From a checkpoint of a small transformer trained on Wikipedia.
Architecture: untied embeddings, normalized queries and keys.
MLP neurons of a small language model. Each row is named by its layer, matrix (down: output weights) and neuron, and shows model dimensions 426-639. Each number is 500 + 40 x the weight over its row's rms, rounded and kept within 0 to 999. Numbers have three digits each.
A block is one neuron, or neurons of one layer that tend to fire together. After each block is what it responds to, as a language model described it from the Wikipedia text at the highest values.

L2.down0:558379508524439424452521493533491573534470502502502443437443506466509464560512461516488499482502565508507525426474560524530435510499542484525520579597485510529555542539494478485480480525517554464504498502511545507516430500468522516490507559493465566466494542523490445491499523558514495478521482521475540523494561465474528476492541539554544472469515448526583487504507453449500480447511534501451488499566536454460548464569474488520437423482533508479526517515520467468482518502483541541478465486529526501495490488516564559512483517494504463552539556401448480472415531514548524483500534464491467439441465551507418527528440484439461490442482434455
Responds to: Manner and domain adverbs ending in -ly, whole words or the final -ally/-ically piece, after verbs or articles (commercially, professionally, currently), plus some unrelated nouns.

L5.down1215:413472530512494465497510526480491487463499523493517512534491446548523472492486497546454523493510542481500457469493524536517430507560464508533548524497493514510566504531500482495537516505497486472496536494467488570555509476493510413540501489492498514449508521507499511503557497472549482530459515436493485520531474547438512478485529533508496444516569487533490461518557493618545477498551494475482539551484470461470528493520544511480461486500514414510443543527464442558487590596503531488480407493389486550569437445510490537485560494452489526469434538543494468559482509531433463513519493453474447451542486529509456471417476479513479529523456485490
L5.down1473:395505499531520539452476497494481454482535544542448473483490492492533513473492432445527503541488553462489531525531528520450517506435483548451533475492439461535573460486411494519515495566502504522480482459609547516511553515453528451473486432495524472467506516512487493538510491522518511510525489544518522467492457475511475556476506519542513531529451436499504448584456550478476451481520487512492496513490433462463516526507472487513477453498445485555509505466454467508494431509485617520538563450531533551479489511488496483502433456569513474444499550497552494366443517578511497441519572519537492490536564494434533418548518483460430512480474510526
L5.down1488:519504486505482534493548498509492482626563551499431528569463477559522455468612486472487486479496527462433505533496498496462523543490435511475530542545555470534518475494487519485511523486460507526486453508524530458490574518480541472499529495516475585475442549517509569469550483559541474491507510487575459499461541475525495504429534510447445511512522482463486541556440411484463500519545514469493557412516552488450482480450501494476497468518441494464472526421500538516501507493568486562440496503486564510495485470472518563466492535544447523502489476551554485497503481552437582476470497455465453429456459502462490475510488561440504524476516453459
L5.down1603:573459465485507515456525551470482460465556576602425471554489518502531443510489463462503571470547529451508492481546475489471488569494476461408478489539532461520479462525461484542553515545426485558497465451519500494449475447551527460536545520478499463450550508470530480461542440503527495491538526506560470594489496506488520484431503550502488534545461456479489536540506435479519437497590472515456507445466480513492524558498519563438481500571434416489465511456468474497397517533514555469432560451482522539548514471458426528498441516510512466589504517435555460431513565556399505496465536553465470448530491533471465462524525487546473542458531486457
Responds to: Main verbs right after a sentence subject, strongest for winning or receiving, as in "and won a gold medal", "He received his B.Arch.", "the company obtained".

L3.down171:533444470428471488516539534448432493504466536530461523503556471434536440485464493536492533514512474523486539552458494527513502489509514472502522533509503506472524482553472453569502555460411510491489544465518549440522548457551449544471559559492433559461585514494537509439582520505496548467483487454548494569506551547523484525525533509468503449545484467419512429487457477521527497402506449508524472514486481495509503535497516487490506488485384465479492454505516553460415468467562500435479476438468539482470590512447464467572474533521499471514472552515537500557475569492384520592416546545471467376480555553513571455459530523490508511569503476535
L3.down173:486453472527467530469486482535505467429418470478465532436533533488436531476477462499417439400547505497519566531505470564510454549523516478441499486608424475459462460524480551537507463445558469481408527495445466542547489495476510547537517544500477558445519498535577533503507496514450515487442438624493517553540527573471480479533431455534540525430576490516459532574557564533514484456507495487466499502488531511511491518517478514545541490515497502524511474570514563523467468468524537419535487570526476518578464504513435520514456496497553506468511504458441498434466489579513439503527492483567480429529497464521490587543502464485529530477515523543
L3.down256:520440490461496458503530511501504529486517503501449545517454515519498528464521440472433539481533572441480478465529466505523509508443445492478492487641512467492509553498458493507456543506503502533459459429527397571476428443507520473490536434502487539535489495486606528529496519473530574457469493541556485513525501492489557451499568548541503488569498510496434555479537428511552507517536493477516493509451497490550542530525508487481457421560502430444503453536475532494472473563445536529449579477488519500480490438505475531482487513561531533535369501493465542573512454509481531504541466576472486431556499491512486535531599569420471517536486445490
L3.down361:463472458521452477538506477489499455515521506545449480496512487553420468503461465459467484463545524533461525494549533455590433453508488479469479446516457452540503547530440510445509494443421556462413562551530488436537480513430542457520497510519429516558504531491547562480424398568551495438479496526533462583435509527492514426496542483465520478507488513498413487524503457445505463537461548511522471486515534529579470458523545551433505527533507538454575483467557505470513537491505541480516546521492540483502504416435436571481585475590480487503490521562540486520438571543490555528468499439489479454488481543466477463523493438498541531490479546481
L3.down876:526438468450510443476537555515479519510414540510469494499457475456545501545387506545524595494530486454504499574436492444444508525513482475456484449602527485502451543495472477521445473424499569525506474498497493548536415498478474424466470426536458467510500490540533503491436508500497501533434513437540536504461546548548527494488499476448471466521474454489440520527521455424506507466547561512489419457455523475582429498446537530428431484507529473425528500560526486481452526492490470476458522478443500467479512457520419553546521448508458558532462539514484527524578443498508514437462524448485420475567466515479499537469523485493552479452500469454
L3.down989:475462532470506548516575479523465552523377580540534535462488450490507554423453510554503486461569530478426458476477428459467479510464488473506543589525506486482528494423460518519500583521491527513494506548524455518478477553458564470498553538498491491474505484524504434496593545464505497494494392525497474522534488474498422562471598463597470424579491574475497490540501466539537494475517499473490534535515476501544536472419513428528506509566489400506496508436555489521482469470511494481503474502520460470396534461464549470568497627536503520504451522508469537566496517548412434599546544538536457450526550571526470448463497530477553487537524508509
L3.down1120:485537507520460526486496424558475508501527502446530530532489574589539449525576560441518558514538504543459543498540538468463477511476490439502472548551572431536587457501516463437500538522472519447428544511410554475480495484496518541461508472522505516551492489441508548494486441462541531478507461519443500481498533550527560453449501432530500533544520447465464504548546484446584560500506486446505556456524435518514492461441534585464525460460434513574443478514492475521559467409505423478476529518482428515496405475515462492450481536467486446579489496499536536506493528544473497506500554577476459469559503457523512470417568468414470515507512440484
L3.down1254:505503496532456448521531489492504600457522577555547503529492499514498432547464488471500457479483464538448465481466547484468601496493482537524460457615488498504398433533496523442466461469520548441528454567514471546516568531469496475516534497569450558501518525518641527517486538510522457382535511537517517499485511486493442480502512426468500499479491492483528491488489433445510430582500473551524471445537508488506504498483540500442513412422476526595484482450479514512503483466438498515511468514522523487485531466556458471561458581590500571545531463514489443535541500508512501518484522498462514437448505574484477513550473454492491515541482484447
L3.down1324:552504500455489504545489520521476492475463502508501417498537454489541509499481510494520512467493460493530470462554430417391535558588588508489607519493566472480550480514480416454463558555428450506504491609527528421500455435547479473510513473471531475508426570468456447482532544460549479491506513520446612509501451501523535498541472463509528496475486469506551386459447465507501544498534537475519513468556460493502537464491518502512489530491441511466468579539517565501493516550505512505498502471427462485436432468457478556456476531522534493465537507497528544505549512492477496506471429470528527524463567494526547480485461549487469485466539491596
L3.down1411:515510472500464511510532458455474527543450518478600543553508567453458535511524480505563490540475499460474547493422514562517476490525507461464516563474512526466491457502441466517571517495513511507499517518538544436528499509474503488612521511513574481483462460572469566483580485571509428499587499527457495498525475503538535550528485481563397432498504529520507528436520547480481451511435577495456529474466462516446506482412433460494486463518438484564444493497525541542555483518503556500525526508524446509523493504470579507479539458553437432522561585536532442437468547436507549563514420445494482538476490508483495553536467502484575595485445485550
L3.down1457:499449567514474512482549463499516522518534421526455521411487516517452500510526478527446510430536538427432477570472488504501445446533447470485587477571513514556575541504490460473508520493517526487462416475531497545513528487496439511462428524474464510602515482531568533461454592497491472558437483473499478521565519523480485429463514542533447498565444490490517464502528512494507422507540523469488513472469516504534465397482469392502511524481456497514521486517505499560484493544519498520458571534480550505500445521518521487516498608486530497581511543521539543516546466473492542468515538490503518458468511576526462524446506512546561521507558537423
L3.down1688:519538449505597508443530501452427433485515504481490540451474460538455526458563474451457520449527577436410504487448480458459421499473491545532542407553495451479521506463511535475503512475583513511463469459485479539499487434498514512484514472507508519483469484530580494502534565431433542436488517565480498509441513507473502494501518554514535443523495521481448519468496361436496484494552480507501511443493481479507531519456481510475505431548525432479538487444490502491491468495467531451484576497531503485511573489521522504588522477509542478537455539474450505529546458538449459494474394489506410453515530508531473535502555538480467496462499469555
L3.down1718:560455517482434486527568534464441497541493440510491505526477541533553466496510435503489546481532514474556495524536494531460473527504471436405449450480522515455494448520473479558528539465383559483454527483476426522504494477512504484397532520528482476523489521477543490531552458546512521517426519552534506503524522542476540462459493532485479455589511409544404523525472489500521498454542457513468525464440473533500464517507572529449494486569477505460515512558488509486485495502483524487432520517450478519453493515541547573483461429535474557462467588477495449522486542489486483464466522521471483528535542468455540502440549464494488497507515498435
L3.down1951:473514543564460447453534569491456516532518518473558484415492465474534440566464518523455458499478548493515473495515505477452509529486521418561553484539542552503536557454490479558468478451405428525474484522467477449463535588530533459579553413571477504547486464508499532457510537538443473440459511532537543468470462520494461490511510456430483451498467555551517442436567504445594463442502484558522506480524453499560479469491431489485522503465454449490508529450480546453520461546524507458484502509458437441450585477429518468514501441482498501499521548455490473452521540443468521501497557483563513495455463550532519497490498479436551536515433532481
L3.down2443:528509495448457554490550540457479418507521539543420472527499481542559498476486525395509522522484465516536555486571546471523537511552448493463469549470464528419477463525524547564544543434462478520352556476534535537459548502510545492514515496455524510490490561451538593547494415501501470441513516499537537547525508531523483504437530491460497470549511496475507499487479406428428476535513507474485495511520490529482489572543522509419511529529465508510528540475556488467392508488480579527529584472496512507493466473533420536532444494472528544507481557566466445482487533543472486505517482532483470492499514542467546489433527425533464462483472557468
L3.down2503:480529484518472583583527440570527543513509538521516457431528512506542483468454491492473463471506404499489506487509477535501496468564537565502478524543469522474506512488509450444524618432486576538505483557487512425477495533505509472536527521489469478494482472462510546462546544553463506498523447527507462509517487538512466519550526558513517479506529467451482492522527485482550558525467473481502495478532536474507465547440447465465471464495511498440526461482439479509468501507549445520456587495495469501444515548587466527489445521451528524534539528498520539470541471472443461506495481488574534463486448564562540517466494525478583572463486521535
Responds to: Verbs of nominating, appointing or promoting, mostly after "was" or a subject (nominated, signed, appointed), plus award and election words in tables (Award, Candidate, Runner-up).

L3.down37:508516519475530448519452537570499518479555533498513514474530494503470530525498452462468511503474555457420461499505545501550470502447530484479321511537483416511560587550514549447466450509452505452450422508423486552454513425553528447491534480521482554393511504568478473546515407558496515501464531475541505487475539514451516448558536478541559438565467434479435494431468510436496496571516583555482492515533492444462475561514553477550493466498549430491556489420465470501494467545536511516485529424552526474508584435436515541511463587452489465497427447462548505487454560453550474561532502489417462498465500511506465524540470550519446423528526504457
L3.down283:458428490535554489484507453519486546516501556574492540407519443468469429494452460483492431458506505534465485467472408480482495570473507567470463480491447499461430487497414507596426507470562506524547472544534479536433528481529485454525502446524437524465488496498557480389529492512511474590490510447539470520554535582523510576475505475567495478539476447574453499531511516542592551545493557546494497550502422479528490534496547546509439428487537454465480488518550485516410471515473525543497542467567498450454530490499477581496506516528497481499493532470536502523450494476486555572492468502518434407436527483455484485512511441382508461455515450479
L3.down807:490489558472543474529505461490509526514507476494434494458513501516529428464500487490475506449512523453505511463539541512526512470493570583556513520539510543497483506471593476470509527536423489502452543495506478538543496430467515522488524569445518541485517459516551526455518510495506473523446543480461478514458505465473540497493556503593527516603484504576494488516481469582512455488533479555547513488556429513556431482441547445495416504531452453491502584540472472578469455496449502511537497454435516548517496520516513452471503437486546520576482520460462469526468517519457511501582530417526460442617480569550453473535484482446482475591596420526
L3.down990:577487454442514460487557503640551515495533522543531542527471518536465503482512428510478505514466486474540511486499442428568462541456507423514416525487511456505389580500549497520471505521460517501508434523529504504562483488528426479499576446472437477516539545522420474472540398480506494519543525540540550477538508460464478438538430484489534509515545486477544541489485472484456503489493411507489550523514483493493499512527502507504561564558516475480539483536552424481371568512562526511422484481502458476539563479516484473516504521531483468529496440533513461551450451466560501577434507561453567490552502498497468546468526524520552484486516571454
L3.down1030:509563441520442446448468567493555533439498491569527526547473419503462493534506511519489562458479511490503493540483560526538490504404542516532482487446442502495462531462444484530515487548556475494512426479551451481461446476514482476484500454445426532520518521560502459548517491490518449568560529515491544411533578493494466459506482477496473559484522485509523516515450518510506473393491476510506525511539496422515481540545547541526437493566546483543543465509501402516433490509526513503487503495443537514431492390515505465443505578534456449507509498490485509560470438541456429508511503434462540385489512533538444480517508457485484484515530536469
L3.down1199:549550510522535467509542490493477568471531462533522559451485490475466443598503530476475510489503572484493490452439496485499465512417518504528485517589553499496535482506482466548432461535465512504420511467496531519533533444475573488416532512498551497458532490482485477533550498573518570534519509518558553460441569574545555514493598573522496502522543371534526472449433479465495399506531500461467566438525497477493532514489512437514483507475495497457510539587557461480431496485496519527538544487431550537572539505491483518500502512457561519569513442392529512552491516562445506476455606552470484470572468508503440515570459479452446454490504483503
L3.down1228:580470510579449484502511429522523499480519441589512503486528521491431499545544483465469530483556562508552517485492456502532526521485502472512510490568516436567523523487468475508527445559452500482488529550509519482497497516540482566415520548514475547449540480605502418494485492526517468570502407555494540515513481474485556448459540551584523492448558482453479480486427466448520438514477532492462540496562536514435605499563456396508506503468513534485490554514495476500526519512493540524488539500573588548565478474483534543473512512517556492551564497458416471464513459523536567518475511495480439495587522483472500541501462431554475530464500514469
L3.down1370:379435504522543515477490528502503403493514512488469539487532431548483477540454489498428491519516510513525526529492521486535582463502547488563527492540481512487513515604489473467471503470483517473512512425436539429563479518509449481505555504502490593543504462469505458467497509518498481518526421485524474465508480483568457519459521503495476487474510545443474478541526450590507528492494445434486527542458512508588454503467495392523498497411485527552497483522505567487532536520519509448574539514530526498451481562491479494497503474580528485579477524412494476569551520460499465584488538541534499489499475481549498508533451545526504487520480458577
L3.down1838:506440507516444450494492459545471553513546461495486459439451513481462470527512500532529544473468562504515518435486556496500497538508564470502563552550487472525544529550498482462512478500471590495493459494503552515536421460478488567493493538507449507436513589541450461484495534528530421514554506529485546527473577431464559482458493603567558498468552448448601501504455455473539452465457565495462471533532515502443572495566466461493548482497505496470541485523526479470528502462501559524471465479516593519503507524509549509514491560469532510584515582430423525460439496462569524441516476499492512485479499533529480539552490494509448469434526407435
L3.down2185:498503568497447557489555472507486426531597525467603496529462600514484530480463515521459443524402470509546505492489489497460522523536491549465435505450410523498510489547507529552459546565496494532448499468444468547518532505509447517491548475469539543480558526520481493497528471540476460580479488471495532483547556460468518502462468520533602500524515474486473531480497503538463494536504546514478465513548475480474563488412438421465478488582431495625403531499531530518447494480464481381549510473509503459541483568498441520488461451463541444562467577507551509460489473521455516548438506502626563439514480541508584544543524520485420417542533468530
L3.down2323:482457504458516469533479458586531513532506491528465460477415563469456460486472420506501455451455514410478545522561497535517472502423527441499417430507505430480498521575437584513498563470473505517554444488488495459487484457461481477505510507434484511470491499541491501469568473498471475506495534442523499495480581524546512505543456523477476459556505442453491432499506527527486529518472469451507478527561483525465509541552511551564507531483550443470499500559561525509524537524591589513552518466530531504501481492497465467602443525538491505515541457495507493488461530488463489462514526508463551504463498510511518483562546572531493427508522469532
L3.down2332:556515542528490486525512476511491579447505461548509486448471497447462436482504458474482546452492589494515564471428512482536504496462530504536529531587523465528547532543462509541462497549458511460488524482506565540510456433463520581460517494469481539511541488518541511533555574530539533503511478571502530478484588452491577492477595550580549509534517392518563495467460459529513413485528533450483549509520545506468554544530455430502477477502516497476525453537584454379475502412545502512471502519517574536545488498483473511494481546493528555586511516391451487557444501549595512505481559518501522438507467495533436548527509513497459421468520449440
L3.down2339:501494542496576475558365509546475455462498529468528482418479501501481473439557474508504545557488521504515523504448501455496475488481464510529481558482510499445535567467432490515460497457413519492471514590467542495508500507449407481486473430494531471477522513452516508436534471588511462497413561470440458529455505440476515475487510490496494458573501449418451476564515506476502481520486510519479502517471517479494501521494547539472554520526500583478491484473465478495476576479444464513489531460361454529509586476519530480476589479460476392523433520472489486561533475432537497526533487506373440540451487468423503476489513606459406467503581536457
L3.down2455:428466552519472549514474446448577513441465553531458517403497499537528509344515527541475511574489534355539551492480510521498468550508601502553482492487533540466586591527511499503546495404479475539539535556572540506482457473536410500477506494475565512454443505508498530498535544561480488410460502525535517496512468492497490508440483491545467487518513473541524510531523511486477477481459519547470578473549522482540543528506520444519498469553479498491448487480568539503482424496484442507474522527449498505501503477529525497525538508410527379545490510510519543493508582500520432526518482479518513526478485548519498490575504523450458459539581473570
L3.down2475:548532503458495511490457474520514493504504431479552496518548467485538517447571482456567474539519506494455500476452467494557503495478418551508527450504528472470482439481476468513625583419512539470457490497451509565544491463445486475439532453402616493481586478509519404515515506505440507535491480523491502496468463479447485451506467538529521461476453524525467535434539565462541537466493470506454496415603479504583524475471550485460528512564466449518509511458521535397541475492490505475522495503505484459520503443409490465483427518529541497505436392428503509584513478529477542502548518444460484480498480508503544601506543540457537545485490465470
L3.down2506:511407447520449452486438493517497539534514487525510505439556460566386492480525509501473507451471437500548519491499468504569508563481540524484494522602517505423420546580491443530440452501483491491426459395483460500564514427523513477445437519510426493443507532511607501517493541512551473476503591501464477493554528488515502468567613594515527550476553552561503480474545448485459436498398519505449515464537602534478509446548475482507475496529540517486497423492493490482437493503522481508410479473508544510475504382506519550459513527564483501473472463447560527485453519509492516539494492484476520413485475507509537472480539482471534485478562532559
Responds to: Manner and degree adverbs placed before a verb or adjective, such as formally, largely, widely, publicly, and the -ally ending; also sentence-initial They and When.

L2.down878:481423465496596538546463547507562522486501505518439430499575478543531385532518526468516490482513511436467495492522468546453443528551478536535445517630542514491544510500505496512530442430494504514447450509535441534499466482458527508506447517523473529492479432425584481484491451545476515553377406587501498507547520526518481517480540525469542518512447453517476530507444428436520442541481508491525517419539476474547480547450490478430484418528432531424531537465529542408556518479523537533507466473533444543392530487395492497531513455536509519544465491455505466479535470502494466561521534497546511448521497501487488537555490522495499465475513495516
Responds to: Plural nouns naming groups of people by role or membership, such as participants, veterans, users, members, children, investors.

L5.down95:433477510461534532499514400553479474375486586505500466403477469508479529515509438492472502460503473527386556454572522538532482486479482511449460533636529512526564504511464448497470491501472485493451469499526461505532422456504501460514507484530493530468484513537589472411490548515517502438448521524486538468478522468459529485464533525447551579515493439521479478507582511497567392484476507491458476522484490435451510479466532496489442488460492488443532507534434528509487491500460514524480482502483394523504508467450407528535496476472510461574496469416571417510455514490571490469455511560528513495452477540472494531547468565589432441521535451539
L5.down327:474449525503576489464562425413517494433530525573584474469562429557510445591461447496517520489543491524494524497514523516463499484502504480477501507650529522505541465500447458483501548382473542531489449451503432523506530480488476482555566478448485555422505479508513465514534512512501499478490481521436532535504502443419511446487509491469412523516477452484504506485535457514523478501501516472490493465509491455538516525472539518500456460531483480562457457441544473422537544491476509518501533478497478490467522506460469447502506466495528505529446463454492442560451451550552524515404612509595428567439488497555452445585494501462446509554531483541
L5.down1446:541458542509512462489555509402503480483487538493513457521509504550473446605500400489488509507524483474517559555465503482513562479554502523498449524509530461499523528527475489502561517544526453492531463568563475483471458529438524482472461456478519481446566558429526468469456513436501538425527531530549518468480482461464487509588481479479410513445473486513456479425421479505536502542547484471500537456504536511529554504496483542516551520489436448486503514440508498455548490476487488510466502491516434513477595510457475470535452515460504526513547476460489425479496510457629536536452564519552518536466448485530519477550490469507492510512584533489
L5.down1792:430486526531526484485457512479547493468530503501548443435493433493448476585459500486460553455470479540451542488465498531471491472461519544507501502523522507546552471547477482428469514461529554465465458455448443517505450529559510529459567526453573536488484537505525512551516518488461527516513482574480511547508553468410514536483505603479489518411472398511422482501453445414469559502481420495521505478513515468544525519495507522491464508453542444490487509514558505376572504439451417527493520459470500484504537531463438503513506487523567545530471514430550426580455531445510464532457571524599490552514464496509512450570477501504486466518558503500
Responds to: Plural noun tokens or their final "-s" word pieces, often split words, as in fl-ashes, r-ations, cabin-ets, films, events.

L2.down1520:569502498461552471491487482466522470433459505522551475488502557573479441475576543478462428537494447478547545506526430523512502562556527479520450498498555480463521505455500501518485598588482477480468507561582612422587451503529463533538466476409569529555472563460446430486529528499500476575544484507486515516537447461493501552541496476489495520444510439528510439536477536551524549546499498466520486464499417502544462479551510499525522504451516385498471485483489548390446485520472484529508498442422428547547532515502529526528520514517516454486485478516482557500446481540537473517482491521506518444475501504544479544516555563401437461493528391535
Responds to: Nouns and verbs for recording, performing and labels in music, film and broadcasting text, such as signed, sound, voice, playing, Records.

L3.down319:388432519556445411607502541488482493496491521458542509485534530536432471555433505494506497436458552507498537549464468523460533472488477501488485513588521475451509449472577446610461511503522489503446547474513505492484493458545494568566489555473455468506438484456661470571544465444489458449520504595473496475518486525494535536547519521464534539477428521552519533461519462499511545485487495446502509479522430481541464505461505492490526461491554436479477509524507444523463459457541434538532472525497555549488561482475426485536408449403498481474498451529454553526454465541468504503533473498561435483496488507556482540487462508475570526492463508489
L3.down487:439464486424499513483526432436512520466448500448525517457603526494452429528501510469473418425524503522479564485534430495538484470492515589497462459618512436389420496540505524524495498416520544465517490502438507494489512498560510487465463497509442567561457492425588466535508489592510523477493493566498513473512486486535441560513525566534453459482484533536505530486448516432522479549501460454426606491529504484464442526432514525532549496500516440476489541540491426469451455522506497570454465476500502502435514543490462523470495437477486490465550532561505480459457457478510453623531472512548540403410420516495512511497521486504505427515515483467
L3.down635:498535425500480459515507521502562545471444473494474481448561457532503419550466461507529453451519496504468478511532496558399500603516525491505432498659482454498416526501497466579536517505479536419483478455589554458493572481521524498474491537520421496464537531531583463470563564541513567478553503519489523574506540527459473552488576496501450569491498469476445512529477476418515520414448469496492430476483496475512494497462509516478470494478484464534437508449477553433492530571468497490490456557543491459476490494525438520591500541535474494477540523481571492513538510526533459492465430534523483420450515576499477537486474505512538486541516455501
L3.down719:508399506440523529486533504413534522407429509492481548443586503508487519544526478442502464519576466550481442436504537513457519467542460539462486522624510440488502545540477435493559527482525497473405475513477417514559520522514514477506501416456462552509471464539590549503482480552504479468478453451510501524511536492537462502530508547531457492566500482459444539502532559527496453436543500496467482549508505532463532505452434508460550469527514511435510543533520516428552491468448508466500503532513445507454484498525500551485540496502460534472446490435498421503502493570634481536485472485503463477481532567494493534483477513564604514523509449545
L3.down726:494470423507519507468490568493563530477512466537485475506601477424485452544446459507539542478515489521464545524490439498464550552444505530485487467509442460513519504501456488521499445495535450537496453467540501628551475459507525477546498492402500461531495398535532487537499501509515459500495480583428510482463518439460500523438536541455396493459441405511506538529473470456553487497455451514504557484508568435521503563492588530467437447477475515508516547465493512487449508484454551469488481477550532527460540450523512464471481504468518522543493450548514554519538444497432467506513495448477558433500443518495470401511505506445527575511551520610
L3.down801:534461514488488514505522518520467509475433541442507507426539505523533455540465456516466481476527528486545430527501502495432417507474555555496408481525454482486488492486463515508513488507533541505473496496487555457564512538584503429565510438460435539530499525413560526546519539510488557528514466529537495488557488500547454525507490488498517442480507449511483509540422495513540534532458503462483572476589479457462413454418530475440475471529493523481568571518554455483468433521401537503461473517496514484438522478521442597496458559510482601494480528521491583517454485414543429505512525538555602419539492487498558488398506493482493509517503509491
L3.down856:523465486466570474431552487505534523452476546537582420451532465504458402627494486500585498445532432495483507553552562499419501485518490531533536553589538481510514477560474499510543520439516506428473471481524458508490468531491469458508475446506460486494509465505598411556505574514527483471460505508485539510471502481462473470495497497482424562547446413457482513494491476549525507513448506491529519402522511443525489527394522506449456462509485484473501543458533525424522503496478533487507546494545469544423515454465472463478489436471525510502494466466561394536481469502533462552501575535539503489414467519510479422575486496562480507547555541495
L3.down1024:459482444537547529449597498459480540527480535490544431482530462536465438520489524534538562515474542528482529489500466559498530468496517541502472511665413457447467550474515511478514474460505553499468514460445517469567474532526564439514500552531396493532482537497574508564476555578528571544517440539543492492513422462551475526492506506519459471523513482470459493528384510452542437487506499526548527442548510479456443476393557490459507498486490550426512545495539451441468482497462556432470471501530502489471532465491420530534526502488483504480493557528539537467464541394557429486554422518510544413447507508467531467479599517534531463477526480429
L3.down1198:473491497427504525501473502502465447531465465498467521482577472505413449479478471443557449456592513427499563461564476496470439511509437535494460499552511514481506513502422567410581548540431466448484489515549584499513507562538554493530440611465497551510583483541610462445467492539516441486508539425486451533531497503483559523512469564476486559400477533466455456537515508480556504515477497401533446512525508497545504445532536509495429462494459527514479474566475528523515427470535435520443523467521453517440492459493464567469470513478512482524538496504515444568509486488520446520544488537471473441529516505502597514453495496488534462494480536498
L3.down1231:462505456511474595535549457464519555469488468471485446274623458498538516532520511508489496569533490510454497437478552439514502475444498506503525443591473477469508476489559485475490446495536414541364468469461437530508511492484555454522488527444392503565487496491592478502534458488528453444539507453534524471518511439489511517484575654487573520460442511507484501534522482467569536494518473467506499548503512468525482466478447514463509496452526511441502551485506513466466559486558507578461481444521531478480530507546483528592474496501559540539525493445492462497556527534546486441530517474499477495484488467507466486471519558535498534500449547512
L3.down1582:404487581508447498436546504514474517495486505531509478311551491528547515479551469532521493444514482496512552496533594485532508470508519521547496439615497543441505525499481485413508497460512496456403476434487495536534458491515556472522521481451533536512469423560556475537478525544489515440497457485498496473493538450507531551543571540417544501487511535522432469500517426476602538472504488501553422442459526459508500556446495476488570533512479488511502525392561562489488529416441475461440473463494496513475510512535455541526462510473503506501581538477561472510432477500439525463527551474494423491453509465546502497470462527488508556524424544516
L3.down1649:540492445487494500435489526537536510503453448529560569469514478451477469547511467549545462416437464496483446483519481535478464453511545525513536498603435505555436491503577547492519488509558574410507488518476556457478442581650510470538442508480454513500499555564503478549464533469510496511522433606483501495523529520512488525517471496473469513461519485499533521488426508467465526489410476487484410416527598474462522505473502509463485533467533511530533570486439474516482466553495537512466515477457493479440465533541485472583490534521544550463493490599507593488488487403462467463486425529550498590487516502502521484472495453523547497521544491439
L3.down1883:539493499510505460544529505508505498503465433482550439498547446509460499575534471489545494447520483508536524567470523421491443446538519460478547534491598467405513506483496525470469488471497465448510521558535444555483486516510592476493567509475439575565535470532556435527486512472504468524565548538471429518401520500540488452476446509492493516576480519521465497496546541457558480501476483526528526554486481485550493488509541491492416480558508528451511509462486483422588458444452536547491498563590488493535525481482497495493514437506445470506477495490487535560400516535556506511479461544469486446528480472510542499505535461528537528479496517450
L3.down2050:526422458516519559469504493449537515489498465492478423505598511523490422555508522553585483564535490485445529507483510549433495498494507528580384534679510553547498505512466449510549554407507514496434505450551471521513509532429518503489491474462510516484505434467532472506465483533486538458389446564532488532487441568473451485479508537489500515553432484516481555482460455477529491528510515491576460468529509489566487455392488526460441443540436568452502491466568505389548509464511545542520509478545449518425513491446492470480509404529471472561505503481488509481498487493488534516528518503559512451527476515509501519548464543553558508430522461527
L3.down2215:512547476485478503598440491454452510469502561449455531525547547565555527521471549503555499407499464476500454501481504514456485548495473541498467531505494486470507531473469490467584512518551519553422490517517492525470442462519541499518554552539452460579563503521648510423570498516551485476526501477487435527514488523542451559547535538505494465480499553539482535451458528527496445523504590531482460489534530514463517537443491525464449474413513504459514509505519526572471426474519498502488562589453481479488543470456552476438440499453477512491517470462447568514532530465503519487539468502551504540521455524405470452512514471487510561458542505506
L3.down2307:535446512468496547542489497534416434488599524537498518483500471460414518522522520510489466568524545523566592574436483522475512492434533492548518441480521486486438467469540556535541504582460505497468511402460458516518498518527531501512531532493470505420461513468542497541539503535519467556497480559539529509493516520507534472512566549488455511510508458521552523496485471447472545528472573465536479528493471411473427611549542485425547487517452466471540482469514483463504524475466523492427527535550475556457550463543468545517511438504472533544536497476422474514509535475482477494517485537495488475501514542464539508527492474491550570489495539482
Responds to: Nouns that close a noun phrase, mostly plural words for people such as individuals, couples, investors, troops, children; also country names like Denmark, Croatia, Slovakia, especially in sports listings.

L5.down48:484550494492454520503486568483423532514507525529484485439459468497520438490489449554469470490507579478443453503537504505517541434451549499469444512526516512513487468519514567508481540548524495546437470547556559415505550454467567530433504484391578496445472444565522472486508508450506479466473526519522477522445489454509435492458547457458527471501551526569533486495510490530457453560555523465524481504448444517531447458438493426438524444451447447498531476514486472577461452456482508485489519544623527491516533474433486610556453458563478530505498519478472457513505492489506410590497553460515518472524438547528511458396502511486513450529557485464
L5.down405:524483496495495476507516543477465557451564509520481496533454545508496480551529538532499486454477522540500473505457501458550479533424533468512410548564513497480512501543449510490469474539499510566433493522538544588523516499455510523475552509504475567497476538478518478470495489506462500442500476492523497499484552495506562513497574526521534491553515334574465502443502491487550437440503523421483517536533521477440480503536425454526549470526565402411551439501545467497495424425500485474520465505463531522528553426419590558510522506489535574575470446413454484512456510524479418504510538496511499448533482446552489582562408465390515478432498409461
L5.down1322:513532468469541497504493506480473594506556492519494503493441544523431456523499525520532492493427538468551530468485462537527460492476473567534542506575442499534464413460526518458491530469512514501436494493510553544515477415485505455507492512515546485534589603482431510489515463464560569539538555565515510510495487470530480548498486552506481425568487480550518461435435541539525492455548505442520511506483577537383485558453538465564495495556523493448437473527518443501498462492528483492491585467514538458520499530471525507505448424518492499437532435505481515563504518494487485488480446471539478468564451504539473530547424459450524518517489540476
L5.down1467:535456477463504535532528554511448506443516471564565505452468430409476469512492471573467492535429511521558446475536529545455561504501381457511493494433496484533486510540462510472461499584525507475537489505498450477491568508479527542504507511477503550576449479429546550489444536497443511485539541509493525568488508407546440476507448472497462527550500462598511511477510471546537469437575472450544528488512539514454469543518536481464556500522526463477545476424517503507449529576431501539484437598514517545589521517455467577521478555492455617544483522486445477480441505446445530492435474527467522470536479461582520460395530462599525526445527520505
Responds to: Adverbs placed between a subject (or auxiliary) and its main verb, such as often, also, usually, officially, previously.